python train.py --num_hidden_layers=13 --hidden_size=320 --num_attention_heads=10 --num_key_value_heads=10 --head_dim=32 --intermediate_size=832 --vocab_size=8192 --hidden_act="geglu" --norm="rmsnorm" --norm_place="pre" --norm_eps=1e-05 --positions="rope" --rope_theta=51500.0 --rope_fraction=1.0 --qk_norm=false --attn_scale=0.177 --bias="none" --tie_word_embeddings=true --parallel_block=true --init="normal" --init_std_qkv=0.0177 --init_std_o=0.0 --init_std_up=0.0177 --init_std_down=0.0 --optimizer="muon_variant" --learning_rate=0.0135 --lr_mult_o=3.0 --lr_mult_up=1.34 --lr_mult_down=3.0 --beta1=0.95 --lr_head=0.0103 --max_grad_norm=2.0 --warmup_steps=200 --schedule="wsd" --decay_fraction=0.704 --decay_shape="linear" --final_lr_fraction=0.0 --batch_tokens=131072 --max_seq_len=1024 --doc_mask=false --z_loss=0.0001 --train_tokens=640800000 --max_steps=4889 --dataset="wikipedia_en"
MLP neurons of a small language model. Each row is named by its layer, matrix (gate and up: input weights) and neuron, and shows model dimensions 16-111. Each number is 500 + 50 x the weight over its row's rms, rounded and kept within 0 to 999. Numbers have three digits each. A neuron's up and down rows have the sign that makes its largest values positive.
A block is one neuron, or neurons of one layer that tend to fire together. After each block is what it responds to, as a language model described it from the Wikipedia text at the highest values.

L7.gate44:537509501455536449405571444554529675538585518451494528506535464510532466451526526470497478521574503531440416501584533564460488525399537525488580497547460530546611518520471481581493519444463399372550525508503480521521538506441426516546499530492376358590486499418484572543506450451538598469
L7.up44:544547601407442476513538443435516513486530453543526491567441469509491495477520581593465582514467429525534480469512495549464492484531458495517468535452480424692517587477536500499503529345497531464531506509485499529563540474445509502572534533488453424550556514458468581524544555383494571526
L7.gate328:448506462495383456549472541536549545475486514470474499423452498444479568449472466523522491564488559539546409554529533558555587569491485480518518465401558510551574638469492476600522576561519512576504417504405466398522507485511478465471487529418533437553509526491425513487569446426538575382
L7.up328:429517551436417475426403481498632631453573495477405471435491451540417504493523510505493434534468537564510430495481501537475461558457529503562527462547473523453599559534479524553549473573490534529461428546516466420538536506488434447500474470504584462522567529415469483528483502476572481417
Responds to: Words that come right before a number and mark it as approximate or a limit, such as "more than", "up to", "around", "approximately"; weaker on mid-word fragments like "ud", "ist", "end".

L7.gate413:560526464499516452452589586515424524459460564482561594565394520469555471517393467484489495488521467470561601454581403558545447461488500576561434532426582461581489511614481502483502589517573537444487474547570505542511484527507518560559419593563465484507564537566471489518528451525505577581
L7.up413:455508460507524521454538525457538555419555520471548522543399516446414506501557471455509539555558530446528521418588521442429434475498473444479617544448488478586513461449521397529489551468502499406469465400485505533552463539492582635401503519506438515524512531545459582515443451549493469494
L7.gate452:524546464545523455456469462482506487516471552526524429464446467481499469523533507481494468572460560448443531556543495440439513534532542479559476556436597517530559415559416422550447573522612514534506349502531437487496503478537530492538520562565472499494422531536464504433513514512523506520
L7.up452:578562421494550536520510454462439461395485561465499551443406488395596487474532465563422460436456488466551530473505511514483535503522506489555516516559522395470516526459424488496573550501470372477481513483524541622456421602576499497433417529494415402461427502492520436543544519574541553604
Responds to: Mostly "with", "has", "had" or "have" right after a noun, introducing its features, as in doorway with a fanlight, each bank has.

L2.gate85:477531474497514436526538470514466530559407477419518502507459460572512476549435410549554457544530534440499481467513482523478477462479523527517473460454542495455519524475418542516609512534502509583530622443556421533533488513446536497477485575489574596426507555424548463485495570509510514527
L2.up85:500490523482607493383542484468480481505463482511512469518466515469524499471419465458567412539535452397462523425550427562535436418616454496564589556521514522451507520517475501468535378470449465504522504395494512475446554512381553463612424587501533482441520540454461611523488526450480488581
L2.gate529:528531540568462468404543469411429420569442372408544559411440452546516443485414458518458504506559525608497580522479436479568550409493507461455447581460453534561493464379570520482386567457499514390504536423547483485457542462547451492517539558552528438452567517503468472402488533517540435517
L2.up529:522443481545482448504456533408514491571476532504401407542469438473495546472563551464535471507541610496523521563423460479462517548579519575412453553397417594543547441543578572464494479411470470503481496468575520502558521536555356477488468526531497434516571546489564540464483558497353502615
L2.gate663:549464526500500420519436520486525415574561543539460517472470496503487553531500506506506492598498530507497520470547585467463554486447467523495495494520548511545428586509549460561535598467487536421456429504422525429627610481389507440456540476497557395508546515474533560471492374512604472511
L2.up663:399481519503506486564470571473484380439533556494416601551456508504466512552517425526522581499470472499526517487508520505496511481458487524457552502555502524519422549518578499576474481506546417401521520379457599521546626484463412444575461491501554518493586552442481516520586511469488540501
L2.gate720:566510454422477459520492502436559598588483373528521549471468553493474356442462514470484511523469519433454508463509499603472404498496450581559459571440528456611601593410495511513499485486543531454434516536458530533469478501532578448453548492522491486426482564421498520435458482485489454494
L2.up720:463495498549459459495484528530485467546549505497461463573504436473522471428556551492500513509519575457528463395473552512532554514530524500603569485404555364546449474435550533519519499477469500455557554545474445511511510390479481606486460449437484503586627539462481462535462513490465568578
Responds to: Function words, mostly the indefinite article a and also of, for, by, from, opening a noun phrase, as in "earning a master's", "Academy of Arts".

L8.gate155:469475537484454637377418593522478501460585505572439467551548527541465493456532458502537525488571491518532499596578612530547516537547497537461417400510497458488550594505485496466459463455478531464545506524382486567505538443453530532493520473530475473502472407586583472495497498541543492528
L8.up155:462561467567459557457507555549449493488474517636554595496497420612519550425429488487547454502539546546527429447617577539524520538507535541470507488589541489469508461481518476528526526497480560495540483499532423529451435544575576449547453528510517435442580499419484495549437527576508516464
L8.gate186:573535472580482441462429576496494452588356488534528467399398447540486501480544469521528611500463505490434459491437544577451486471476439466619577429459610579494572494472535560527443512552483541493479549497563519501477567532416495587422454600448492450514514492427453477525487462456429503490
L8.up186:533483575584444566550400453482524502448446406536495464398518599573459456513540519545481553580483461460549517512551493485579540587552537480447492498521508552503478469503533558514508487483469566467606447559560499559403576419508509527527463553511494395487513520456606506493430496551516520472
L8.gate231:519593451418518546527514465584521540541468500489626458466557498465507578452455480464470453442502577490401451556468486457480528428533491482508486547524462561469593526536577554511591416612454474360486545490501457546555356432568555473501546466550503531462524478517515557514403411449559504583
L8.up231:467438603418515531518458398491474550500500584554470469466486456440518452556488519527518454497488500474501471505454460503482491469418526472512437383451458587497427560487478559488437516577462406529474549511496505546497447544489490537517489589499497495532563484611514544549450434482484468563
L8.gate397:508447467481462417484521464550509531510529540536550436444555501545549477474497500481514466504520521560431494490463444568482555578421507460464626432473579457483471524534525576575557518449592480570463542606506610604462540508459559445482583532470487539551507535519549565585558419501490507464
L8.up397:441500477509504456469515554490549525442524426532453475418373559524436385489444505516442515479464513544395480521477455509522509563576525545575490425474510449450488456523544579605529419537568525526472543572467554532386503443425499543481460482466476480369558519579533469445496600492603440524
L8.gate465:550479518412508459536457535526528565566377459527563536439546462519605446522449436446433562545479362461438447401506545487509535488481418515506555482562389570520470500455447482475508531486446593445523490475498505435503533512511498523505472576485499541469452488460493491480510401532453481465
L8.up465:550456564537506452504432503442499499517509460478507551453529467487522456590533470526523485432513526483418569547611522481541546566472446504514524496486427535621553539472446480454453408492450609475491507605528593505508460490458430494517503541488495535467520507389545490447538558447600560498
L8.gate694:416388613557528558428464465516515464455496566594442507515436514464489522520442462546516404511440485488490473447570565528611535476460525452435508543594483586449467561483572508620524499460418462562467486482478602482577541522576453524565543533511534482509529560522526574525478479544517514480
L8.up694:503468456571488583467505498523454544464464502484553503533437500495432457418481477493441601523531533447469541460502575552406485561447411550471446425437379527535476489469548479517581572447439482482451403454575509479550490484563449491465610501388538411502510576520541469453464498516501574429
L8.gate780:476520437451499508479462535547518549498432491559529484585566498542534526538550541472532446503449490474485546502540542491525549457487445531432492532580474550504441475479534476454483498416513505470443528392443580525555547498470535518540506513381455434486475526434652494519553466487454529430
L8.up780:487477558426517520513514493521474490426516524552453508465564471545462521478534545525462516557489541529504474473455532493460494489418593487488501463582523519439517463388614576489457529558458501385524513496591584499614575557507550551590524490466526468561386515454511516487494469392536527490
L8.gate817:479542554540468539503526396604502570544408535511528456446424488581524483553502504439419534556526537566482472521517384442518480468554414535486578436554537529504482413514551569562432521478504533579541513461520522520467571530429494453511510515518515583446525494518631492541455533400491548474
L8.up817:447532525561456494344449404477426568499448499516479467420415503554488601513528510485458442570503568530490529573540404478413506565555463587580583438486435483527576421524572499589492459493494458486498534482500511536424602525482489486495511480455481540501491553456549541493437488469498447499
Responds to: Second or inner word pieces of split proper names, often foreign places or people in lists and tables: H-ong Kong, She-n-zhen, Ch-ong-qing, also initial periods in U.S.

L8.gate43:544493561447419394539509631528419457457480467462540574426474468569602516444499508457514522529456547534550428513489450507536558486467533429502460557490525414456530551399525536527410506595473412487398519463402508445403518599461541475507469458497528585464634561486494396473505593490475504462
L8.up43:528503465463554504492470577478568572561445430565534492553570503495419573442523571457429451598515543471518406457510533487534549512523437500523510442465484452525466546421466570469472552531580458553452535514467464539487537464506540557490510546542487526497422440494430545560523413476500422510
L8.gate95:548542496532413492408597583437427495467502382526561615517557533497461409600477532430449605467488588480496510453463483477547492521514558456507457553502494529500544544549525543553589503538601542464471341419536495557401468446524482461427506487450534556616559471511511466541440529482554511504
L8.up95:412515449521492480505551412492598469496505479396632531510497497589527418416475453463417626496495489568425514550516523460531487511521452450522477522497490473474616463577446529444536508477563552479550444458480596518500444520573470442510510488531522465539561523392513518565515580478524465617
L8.gate154:466515524489477493484453479499484538510509531476468532539603518538551482520538455476543575458489444526559472495432534579548584492547485496452459417423573517419505489456482552480545539503591498439457479392459487587469510463541466515484515500448585501538504497613523431523407477410483478595
L8.up154:452593515474463544453565414578530469508598427474494462507560545507547541532571491519525601552575533579524517597543582559534504467413369486485456493380566477516475532496526493383412436442570544509433459530476508509432470500559479576561484518511549501574457566536535459531416441484539483568
L8.gate228:514523527507431518435512459459561518499415444543512501525507476402465576553550515386408516465510523463493578540453520575456453451462472547536521490567492558457561524454574560518455478483473490547521398496413601466478424495555417526529498566379556453585607474511422407525469512509543392458
L8.up228:450556549434486395514550534481485533545468477551510493524586595462479546453499580594474495446562476468480500523494511503540535474528541488572464539595537465493476432579542570567460531457529435553452452550469528499500552480402621501477493541554519531548513509517508496577565470435492451469
L8.gate451:515429527497576526402525485520547469488441444409504530482591546448477548569554504470496658462520443542520521574560520537575535494514426453519554570464482536457504535538510457446537525459552485455438552409515580472545464522471529579489487486537481531613462514423506457553418533529529521532
L8.up451:501597531475542484457530520495475410544516522423500466380542601380456437557519487452545546496578466538513516572574481493523550482580525503590563461556494525495567465487516486467539317513433469465483475486521509539502476470463467515501569471493572570586500513489539481461499458536446534589
L8.gate543:418488570563525607509525399482487466399467504565641567536461547538558540616506442556520467469474545546537523428424528498539503475495449422456440606460524647566507560517504513561525448548482413415522522561437596528552461517529559511404523527570531442517567552533523484477442536497535438510
L8.up543:553449441512505409545385536528555512480516482508547496480521546477537514469463462497559484491521504480518429484416491455510445500522559497528487440348486521481441541486454493521496503569528526506506484450557533569499599522455436447440447576569528429563493502550464541521511492472522430500
L8.gate632:511568473448523513506635447536547484588446512413468491420585513505491456468568570498422601629439503509575485613502507492555496463453515450566530419465555532493481559512387537513515482509552509437425430432499458538453514456394511468513471487483496614543505502430529372511445553501531501523
L8.up632:512537550511488405559538516520542466558518416569536533506470485468580503457439558472398559507493543594477520550459586550538509524431544355461500439544454592417594514544444494531452556483549473450538496467417551540527503497494477516487471515485492593535488486477478480496459506447510524549
L8.gate682:441507514437414493435551474454561482478503453531525465450520500560509563514491588409500446464527513441548500568546509506536519573523504484507541375488487443521552402482527450566485493572498491470501494537524463584559467494493528406448521569329550552511451512471488491491517550537448603460
L8.up682:390388445529522504460540441564445526523474544581539442449498377602522554465451487532499501425569526501530510576483414547527454485523501510478498529435486553589542583483532465473520555530505462490536508565503480489419487561491415494410567493452560560570409419495382513537431497476564430378
Responds to: Pipe or colon separators between column names in Wikipedia table header rows, such as the pipe after Pos, No., Team 1.

L2.gate314:483451455488446502494527549504540472460505469493593490536493506522530518563494539461496497562521466468556402544536513563496546504447466560484465501420459562436538448488403466549451544553517460429565474493589603428448486404524597417465477445559432569458584536529466446501532553518503482479
L2.up314:463481558463384432396542525474553511524476423496433532508462498551420599577462447541496507479434500439461482492560479535473592448564504568522439515530519563490544565483497453538437436451473433505478561526474563481555519497564523511455518434508511523437432489476505423495535484563489532436
L2.gate425:467574430433471379463526534513590435481577559450521452463418490527561605502487453594521532621548465510467505463481475484527491510513518424520428501569463558491554489433376499455425438480535502532449400526479543546573509469426551495456415435545535458467502505417449495552440463488550557471
L2.up425:514561464451466437468524533513535454509629560510468468402401478567540586438485532571510492593553433475510435501495517463478513476467506436530506519570504571526563541455458434517411413494503482479449497490449543484504529451479511471459424417511498495481520542453410506595480457547553502489
L2.gate426:515534574497410477467544526507517554553536482506578469489488449434476506451478480511510449524419510482485519427550540536482521526523565503645499458450515428507494532501501422573461493503599537573461557500567514505471476542485554424472508482404481553403412457538469409482510542456646522507
L2.up426:455530507492442516459475533480509519622560642419496547473434540539531573587441454622501411568526426503471518514580584545494586519520569495473513557429469537589505530502497530544390503463485619516511473535551348504514472487517540495538436493539518499394486556573486472586517555497560516514
L2.gate712:519452509442452517567435569505420624508451481525563530442546429594500491449504508449432489610512467481502489460451573402569412576434517521503490446475497452538545524456506382535443513451519453479498513447543480558554542505559560495486557484522536470442397521564531413504514461502462511500
L2.up712:519442516414588464550448507525507566543561458561476497443509528548624522574562502486511476521524508445609459515501505557604479442453488414589549443461424482446563562547463526468516457484519510550469540484561498528461500436444499412516547505505607571500540533558478539585597515570485554519
Responds to: Fires mainly on | cell separators in Wikipedia tables, and on modifiers like further, second, single, final, immediately, plus section-heading words.

L8.gate48:515443380537450487481440464546606498458541489456561559550550504400543524426524515527500567482488535434510514512509596562516576486545543530579456434481480496475430584429453526483458461475604454521613425514496523510452578382505494513439405530498540553467543492405509443476459562526533510482
L8.up48:537455487488534481569522502463491528447494430487544496575531550500556476457552498528484481498575558405492491500475472499511551485463412487497457499468510416538527475550510515470547571572463547423529352537442490433495478531480551583360485502502524430576465502542435429511482512501475591475
L8.gate94:624379487539489510504456490458450568483534432499546508605464621459502554569461456481488538540440535490425471510561510428562451454554481445581554553454462545561451465558420429431538482592471452604588505447411550581469551420509480494423563584486475562567502544465532528504416504505558509492
L8.up94:522438503468509502475536399521485503423504501455564461574521538499470521552483451494545508465613511485550479524403435522510462514480502541506442437499524482408564500486509513406539472546497512474543428502431491458466594554443458522402538474502518656531447499550501472519499630530539521487
L8.gate119:526546490490531545508476488558524501450492548513549494505502515526514545495458482548454475601561506478543409414493499523568429540460475533455457504442625474458490497515590469425479454549477453538457428516534568487467543513433546514460518472521442563483407494543546489600488436511531520571
L8.up119:483402582457504513490392480497482570451367495505471560462472488460511519528513507501429594600565547589499452472565496567530463531460409499552593475486495586529569562487476504542546400431599521523444493489581444447527561547542486533435379464475475481461422519449475544521468400436535502502
L8.gate170:487555445449566612425463505548543511384516434468556568573441592434467518483502476509497530520555564537563451445497505584522346504464480524511493524473467454583480583565498451444472379617546524586484411564512526523531531541517530502469552582551506545464494497542486506514494486509549511458
L8.up170:594446451513553474475477518496453433477472547612546474493531457484533486451490554445490534404613478447430465485461467497438546582522436591503526427428471507467507535544567488570534579514545451504522541524648431420531479472471476450537483606469455528591566475512500551583551509521502543527
L8.gate370:504489470472487655435452456390506485525570458493487441435514503475484521582501445478446510559583574455467394521577506516428471451557485510593521557464552468556517476517544560434541422542562560506523431504546545473485520461343434471534538510494512523552585518467426553416530396402482494562
L8.up370:492508564506486622522476484507579542539484486420462476581494548574449478531508507633385465565584474467479398570503444596465438482556522470450379405428492476500528427535522528406507447592494611488545524488553447508481582526503425375532499419511527567507523452474610545508503448485488424532
L8.gate499:501465475486497440503479448486429443411483484513471533526521527517560578452558482538447551538514558457472486509547535546431483537371376489532494585518440581494527465468500552489507521485570489410507416555499485514553521459547523496478456486462482371406435431452517483493478455549502510501
L8.up499:481495499511534420483512455498495505434535560465465617479580503551452505570522511563501471462642457485444472446516533485563478449397532493505526578460397510545526425436402523496499402508602608485518426555412543407545544583512426500514497490428515482549488450476531486502512531513525518522
L8.gate510:615462448481456497484465505479577512453357507432524606488518547452394517363509471511523471498545585475515532485507490594394392401461569468467547453526538516476603490510418460458563531512499559518588469421485532442489513487486466548453510516485531508501504578472558551613510542524547417508
L8.up510:528515559496493510479534478404533504507469474437436466490468514465543459511497494357560422527505482507555467422518596539505422460532468437609539489466525517543526507465478491454586565441577489522522504484438537499507488436527518478461431480586499478469491433556470501442436479482465469556
L8.gate628:467443525431461545546533496450467586500493533531583536578475487489535539442471428470589517536562465377516477559530442564458460535450490555539606451468492482500453488538593424448485366534505486467489433566583469533557549525506584507465569520502495518461426501618419549457637471523449605491
L8.up628:472479446539543544529564452571543596527465565492544435533480529453476450530548477485502475495512583511508500494495398550448461586523527541453605544438458434501444509589582474483542480471555398458529409510531458453595512485523559553485513441456529473419472616630522555440489469459573566473
Responds to: Words or word-pieces giving position or shape in physical descriptions of buildings, anatomy, heraldry and objects, such as front, distal, lateral, both sides, arched, plus many weaker scattered cases like a after prepositions.

L2.gate108:435542433545401454553455488622430493513411577537438512546510533568481522575545513478601507533467421441562552505516513515508579485460447484522543573484546516628551521403551550482552503485514565547484480476501339546605520487472586473500452470525475470491478440519623435558528530532510469475
L2.up108:478523442508458504536548531559434491599556516490549522531518541494533510538464471408565542461412438492499525504510537475552568451463476480525536423494557522620600431408482597481559487487547505576462505535524475491517458475449495483498523484535451467519501400485558477496417547528584526514
L2.gate271:523399536446470490435504521548600481426463546506468379459470470552509473491446534514510514439534520448558527564529529483492471424488501499489520497535513506565521453470576476546507534450549554489563480555577493448537493521488520539523475442448551573389476420590496421555432498519503558634
L2.up271:496496473488456439451523542554555521487428443530507482487445516487534422433447516469499462537506491483586569503545512472467514569510468429479497516536493485505436504481512510569491472403521492490594496500580493499489491537581563450553480477541568601462484471603489409515477535493457537586
L2.gate290:480538476462524418455485627438506500528428492490565474429524461558562568519489518509583595524428501532511461483531531596539548490499424532408540506468472543543499499492526433560566458461394438472549498452497486519551530526452456459534452469596535499434496524483529444460498477442520565492
L2.up290:565487536456484469476548574420466595518390495455505478402494493445512449505475493495533553497430491406503470622511531517538457452560495469485598437582550560417467533457493480441504505436408464554498506374536502482479553508413491505451482465431449427430505503616500492516474544574519521506
L2.gate572:438484358477486420519508526531461491493463437404475525571486467407468479566518432551496521513491551471571487556585523511499483512418431574580561550545440427515459438504504580486489479445464504572515512553486498443419537492504400464516400448487395465439469547529526474435530506577512490577
L2.up572:453481497531482456505484448476524473447496498474537480417595479519549516535436549577455511405423643587511542562508531486530508535473435507484634501464466512505432519481501540551603495483473374479540439491463521415549536489408424444490422501510452471413551489509433473517501443495485556519
Responds to: Word pieces right after a capital first letter in names (Baghdad, Falkirk), middle-initial periods (Michael R.), and of/for in "known for", "one of".

L8.gate199:534481434578436588471398501506469541447461552474563430522468446477433501544539447492439617533545436468520425536451497475528536482520510565541493477484486499426487457487489403524508390465517537478452497530502512475500579504504415569413545523594424543581467500504521424513492453418546554481
L8.up199:467480472476527548482585526504542507534440523472526587490515561497496515514501509446505493498532538428556508554427533536395509544550571542541544510544427524537525438388612469497483532578532542498441564499552548503489627511537491576418451586500528515544421508530417586570439365558570566512
L8.gate315:500543541533475563566634504458507425531418457568530525567408500438548531532440427467471546482440521558467475440509531448453549506465559428479440504422540466561359517473480464633471434488563519444508543400577544534564498415393493476464502546544438468541507519468494466474448431554581481513
L8.up315:545479579541449542464418541385463584560472498589540584408575561550538544502509491578486494454493517532443482450561503514494488490493526518503495575481496480445494538502543557503439540530458513431582590501562493510551466501465480458485596519600557480507599474484550530506559523530509465334
L8.gate383:539447517596411530541518565500552468499494571545563482472510449589551494465590597567437601506507527434575604556482469511531468508519506491530527468571416537444468568443561474497510509555565520452549518500553478404515452525518582510387564495501536513516538424516442497541478573455523534507
L8.up383:530484562476450481543518514428549549390481487608429427580445526553516586531533508486414508475654464498492588500398541511537437500431540512469480457486521477438472500512494474490526507546539574552556493452579411478477557522460541586488475540390425574559472456475442445593464503525554563517
L8.gate463:454463536461509476410510519485480484532523550551484469493549587587484469584546563559519504566523555483504412500444601477486563472520505466561494503507503496496599394495489444564503498450583499464534569506538516519521499467461438580490536437462476426452524515479475478429509437461541556478
L8.up463:448543408524356440483503402538448559502550485424543526548518507542458496498553513531463407545473610488437457446546435506450559476561481525470596531453520457515485417460487468444515524547467528535484520510489639494558501512559534406470445496482523524479423524586463566440464481497593654461
L8.gate479:476469570488468430486579425483509445518488503637542542410465494494565496399480519484417602441504444483573569554478447573400540539497457477601537509475515474450566429531468505518542483442554557531517519410484448582481564462524548581564483537422519519536507491424493496535448482448581471510
L8.up479:421532518525461422537594534553402489500514539559493434512395543449598481516502564570520594523580449594576450416426526586571501503481487459490501550465461537465570485568587482485493536482441464402503470454554464491439478528507480545474512481514514542564482503486470519486544478475544502569
L8.gate594:514531463445442459458437476469472546521511526506493489556518562522586448549535520451489464546451538431615439582427482468477505518485545518425486522535491506480508473531551561483477450481527543524555470587387551459485554501572574310466494517518461499526480453449536494384458423577531499406
L8.up594:548537503579494529477521465450548564437505563467439439442470548515459541425493477436521468456497491545468496455441499496444556438563495596500493566500497501503646461548602542473400417502451476557539452520579633479436476529491539570435499509485463478429422442460444483421465545459521510533
L8.gate665:521484505414565545450528584513537533556551492512463539549516511513456535467475439530505526497419463453508524476549597543614423506458433499517494603416500545371560480454468561491541572562519546467483480473408514577510500552478476496478557469515449421513469544529440591530457428584494455573
L8.up665:447460528557430513462568528526525482442482510508553474503464485556558424555479551577446624512546485607488549562486499511499490525580486472592524614520568492460503578459520506416560526469517487514462484413378485537466471509548585507525457441605526491551506507588494501499470383531499589520
L8.gate751:481520509504500526453497531573464554565529381456495475516442521539427544461521455483538536556591593461511441560581456510561545488613492430481519502473606506508497405470452578525494450534427517506533425485457510501440568541492558399516525532466512424461415547376489540429464500588541528474
L8.up751:377531438460595571459493510456405512496522584442500516569491413479460571545375433504493443490495500475431489485494447482568510449494523467468532579401459579522482533428563559503512498522405459515376432492552469466543507467535569593533468458526485428482462561476490523460492485552552502496
Responds to: Fires most on War in World War I/II and Civil War, and on battle; more weakly on mid-word pieces of long words (Perf|ect, insuff|ic|ient, conf|ig|urations).